Weights of a small transformer language model.
Size: 9 layers, width 224, 4 heads of 64, MLP 640 GELU, vocabulary 8192, 8.32M parameters.
Architecture: LayerNorm before each block, rotary positions, no biases in attention or MLP.
Training: a variant of Muon for these matrices, 6818 steps.
MLP neurons of a small language model. Each row is named by its layer, matrix (down: output weights) and neuron, and shows model dimensions 128-191. Each number is 128 + 24 x the weight over its row's rms, rounded and kept within 0 to 255.
After each neuron's rows, "fires before" lists the tokens most often just after its 100 highest values on Wikipedia text that the model never trained on.

L5.down54 [138 145 159 127 118 152 115 118 143 110 137  97 155 131 145 124 126 154 103 132 132 148 109 137 105 160 103 155 137 125  89 124 155 134 129 175 128 167 148  96 141  89 118 172 155 173 124 150 102 110 141 174  98 124 148 124 149 154 113 111 130 147 145 153]
fires before: "s"

L6.down417 [132 104 153 139 113 124 123 106 117 114 148 101 144 140 149 132 135 125 168 110 162 143  84 106 154 133 196 121 147  91  92 123 109 132 151 116 135 123 166 152 125 110  96 139  67 138 123 155 130 124  93 118  84  87 143 109 153  58 157 142  61 118 116 145]
fires before: "="

L5.down600 [159  74  87 138 131 157 126 138 152 153 129 141 109 128 151 150  98 117 168 154 131 147  76 100  71 128 106 111 156 120 141  85 170 122 135 117 100 120 119 132 105 109 155 116 112  62 139 126  99 147 143  99  99 153 147 116 111 143 128 158 135 154 141 128]
fires before: "s"

L5.down422 [135 146 119 142 124 124 111 108 172 118 102 141 127 125 138 155 132 142 146  98 137 109 146 122 155  95 115 125 113 134 125 136  92 142 108 136 155 129 108 112 158 145 110 111 121 146 136 142  97 141  88 105  74 137 182 129 160 167 147 132  69 150  91 139]
fires before: "-", "=", "\n\n", ",", "\n", " is"

L5.down153 [122 156 122 165 106 141 166 112 120 117 109 152 193  99 140 126 118  99 138 106  96 119 134 141 122 144 115 136 124 142 106 110 153 140 154 129 138 145  90 109 111 123 125 136 130 121 145 131 131 137 142 159 141 155 131 184 135 127  91 155 138 129 140 137]
fires before: "|", " |"

L6.down358 [137 180 145 120 129 121 145  94 148 114 137 121 141  82 113 131 110 112 123 117 151 125 140 148 133  86 154  82 126 175 149 136 161 122 147 158 138 130 150 127 135 146 135  95 151 120 120 170  94 132  74 134  93 136 135  96 116 150 115 130 156 128 103 131]
fires before: "|", "E"

L5.down174 [139 112 142 146 153 141 165 108 164 136 116 139 114 140 114 151 113 114  78 115  90 107 111 133 162 133 143 106 116  91 150 147 121 127 107 125 143 148 168 123 133 155 144 126 107 121 122 136 132 120 109  94 128 152 134  77 150 102 191  83 150 133 147 155]
fires before: "|", "\n"

L6.down627 [136 100 154 107 116 162 121 135 120 121 174 114 125 135 152 174 125 138  76 104 113 142  90 148 119  76 150 138 103 143 106 135  94 144 111 155 151 133 106 139 149 108 138  95 130 131  93 108 131 124 105 115  97  87 120 168 134 136 150 118  70 128 144 138]
fires before: "  ", "\n", "=", " 1"

L6.down54 [118 118  92 137  73 141 129 140  95 109 106 146 128 109 131  91 145 196 173 113 148 127 124 137 111 128 137 140 136 118 123 114 112 105 132 134 135 147 169 129 134 126 145 131 135  65 185 174 119 155 113 117 141  81 144 136 119 136 120 123 120 171 153 102]
fires before: " of", "."

L6.down307 [113 162 145 140 103 166 158 160 162 145 170 151 123 121 159 107 130 150 111 173 192 127 125 140 109 129 104 124 142 124  94 161 163 143 115 134 111 121 143 112 108  80 108 123 135 119  91 183 120 138 146 137 164 156  90 118  87 162 118  87 153 115 127 123]
fires before: "s", "ly", "ized"

L5.down568 [122 110 125 109 114  85 118  79 103 123 104 158 114 120  94 104 106 157 142 136 114  85 140 118 112  95 108 138 106 109 122 155  97 145  65 100 178 145 145 147 135 126 122 121  65 172 187 160 159 121 130 142 139 116 152 104 180 128 109 129 123 127 106 157]
fires before: "s", "ve", "nt", "t", " |"

L6.down450 [137 142 120 168 123 137 129 134 136  94  86 134 130 145 129 152  71 106 110  47 119 120 118 117 157  81 146 143 115 111 127 119 121 142 108 142 150 161 197 100 162 166 142 113 134 155 103 116 204 151 105 128  95 140 131 111 146 122 131 117 104 102 143 107]
fires before: ".", ",", " and"

L5.down617 [102  98 116 139 140 124 106 151 121 106 181  94  92 104 146 105 105  69 132 124 151 135 141 102 156  79 129 137 159 164 131 144 132 105 133 128 146 115 179 105 112 144 124 156 107 160 105 136  83 171 123 166 138 121 125 128 144 115 153 106 168 119 111 143]
fires before: "\n\n", " The", " He", "\n", " In"

L6.down66 [110 158 149 136 119 153 104 117 160 139 134  64 120 127 113 143 125 101 122 168 118 115 141  61  97 178  93 126 173 158 117 118 123 137 124 141 131 151 154 111 136 113 106 115 131 120 164 142 126  99  93  99 133 112 110 135 148 118 122 182 106 134 122 116]
fires before: "ed", "ion", "ional", "ing", "ive"

L6.down383 [158 151 114 170 172 122 128 138 126 142 122 116 112 112 107 134 102 148 140 126 117 134 123 123 106 160  71 135 122 129 114 141 123 128 118 135 164 145 108 146 121 134 113 136 109  91 118 141 126  95 153 143 108 137 147 123 112 138  95 124 113 118 106  81]
fires before: "-"

L5.down424 [154 153  97  94  91 126 141 105 111 145 187 142 160 100 130 170  86  87 127 176 123 151 145  84 154  63 151 118 111 100  79 174 118 124 115 135 114 123 152 112  82  96 131 139 136 143 165 115 119 110 118 137 109 148 102 117 108 143 122 156 146 146 131 110]
fires before: "ti", "ent", "nt", "ting", "tor", "ce"

L6.down567 [145 127 126 123 100  98 156 114 120 130 130 115 137 100  75 151 110 120 122 121 121 155 149 110 127 128 146 138 150 136 128 152 118 135 123 160 120 129 140 107 172  77  84 116 135 112  89  81 100  88 122 126 102 117 129 155 107 109 110 134  93 149 166 131]
fires before: "."

L6.down351 [132 122  86 127 152  91 129 128 156 120 133  98 163 106 130 138 159  90  91 187  84 139 133 133 112 131 148 155 114 117 131 124 138 146 123 135 111 116 109 176 161 121 120  98 106 119 106 116 116 114 153 109  85 108 112 130 138 175  92 149 125 159 121 123]
fires before: ".", " |", " ×"

L6.down34 [ 96 169 139 104 113 138 156 121 134 124 143 159 109 115 140 149  89  94 128 108  93 118 102 170 190 142 134 114 111 126 136 124 141 134  97 127 143 135  94 134 125 143 137 115 132 118 106 105 147 123  90 129 120 167  89 108 165 166 126 169 173 137 123 145]
fires before: "|"

L6.down79 [136  88 128 127 160 113 131 131 133 102 128  93 133 102 180 146 148 136  93 113 141 133  60 131 128 126 137 106 177 126 124 126 131 100  98 152 130 101 147 136 145 130 165 164 122 136 131 116 139  96  94 145 106 114 122 170  95 141 156 108 162 162 118 161]
fires before: " by", "th", " of", "ound"

L6.down57 [179  97  98 152 103 136 151 121 100 125 123 150 119 134 114 157 116 102 165 147 145 120 168 122 133 110 136 129 116 155 133 107 129 158 134 151 104 130 146 155 117 118 143 114  92 162  91 135 144 133 142 125 138  84  91 122 122 113 128 214 133 128 133 121]
fires before: "-", "|"

L6.down348 [ 99 118 164 130 152 137 117 100 145 120 120 125 122 105 124 121 136 117 113 193  96 104 131  97 108  51 153 127 116 152 106 124 121 178 149 135 119 132 119 126 133 156 165 124 109 111 144 116 132 129 153 101 154 121 111 115 119 134 160 159 104  93 152 120]
fires before: "d", "ed"

L5.down580 [121 126 134 114 116 154 115 105 122 134 118 102 149  91 138 169 127 124 147 111 116 119 152 139 156 125 134  89 149 166 178 137  88 120 132 130 177 144 116 111 126 101 142 183 161 107 106 135 125 107 111 117 150 139 165 112 152 100 166 118  98  99  97 117]
fires before: ","

L6.down56 [ 99 123  83 143 155 151 119 145 139 144 169 167  99 134  99 105 134 149 120 125 152 143 172 146 167  73 110 157 138 129 129 113  99 166 127 154 140 174 136 120 135 133 145 131 126 101 103 176 108 144 152 117  89 141 133 132 146 146  85 170 129 121 142 129]
fires before: "\n", "\n\n"

L5.down467 [119  69 113 141 108 143 154 153 140 135 134 149 138 112 111 141 126 139 103 144 123 149 137  71 123 144 135 124 123 117 108  93  80 122  62 121 173 124 140 162 103 102 126 112 115 105 120 158 145 124 140 130 129 132 145 147 124 139 132 130 144 119 181 163]
fires before: "s"

L5.down216 [104 110 108 106 130  98 113  80  94 157 132 132 175 150 132 131 137 116 126 127 125 107 143 126 114 115 129 114 138  88 156 136 108 181 139 157 131 128 129 112 151  50 105 127 173 115 140  96 118 110 165 115 131 140 103  88 162 115 140 158  95 120 140 129]
fires before: ".", ",", " and", " to", " (", " of"

L6.down366 [154 172 106 151 108 171 126  90  90 143 149 116 102 109  94 143 123 126 113 156 120 101 146 110 113 142 127  99 135 101 122 145 147 149 146  98 135 170 170 117 145 114 120 124 141 172  73 157 169 132 135 114 149 133 140  99  82 107  84 118 119 107 142 144]
fires before: "ion", "ed", "or", "ors", "ions", "ive"

L6.down105 [ 95 118 137 151 100 109 142 142 152 118 189 130  97  85 133  94 114  95 159 146 147 102 152 138 141  91 129 157 121 158 117 122 121  97 126 169 115 145 132 142 151  89 130 152 119 140 143 118 117 106  98 139 147  99  86  87  93 138 110 160 169 100 128 161]
fires before: "d", "y", "s", "r", "ment"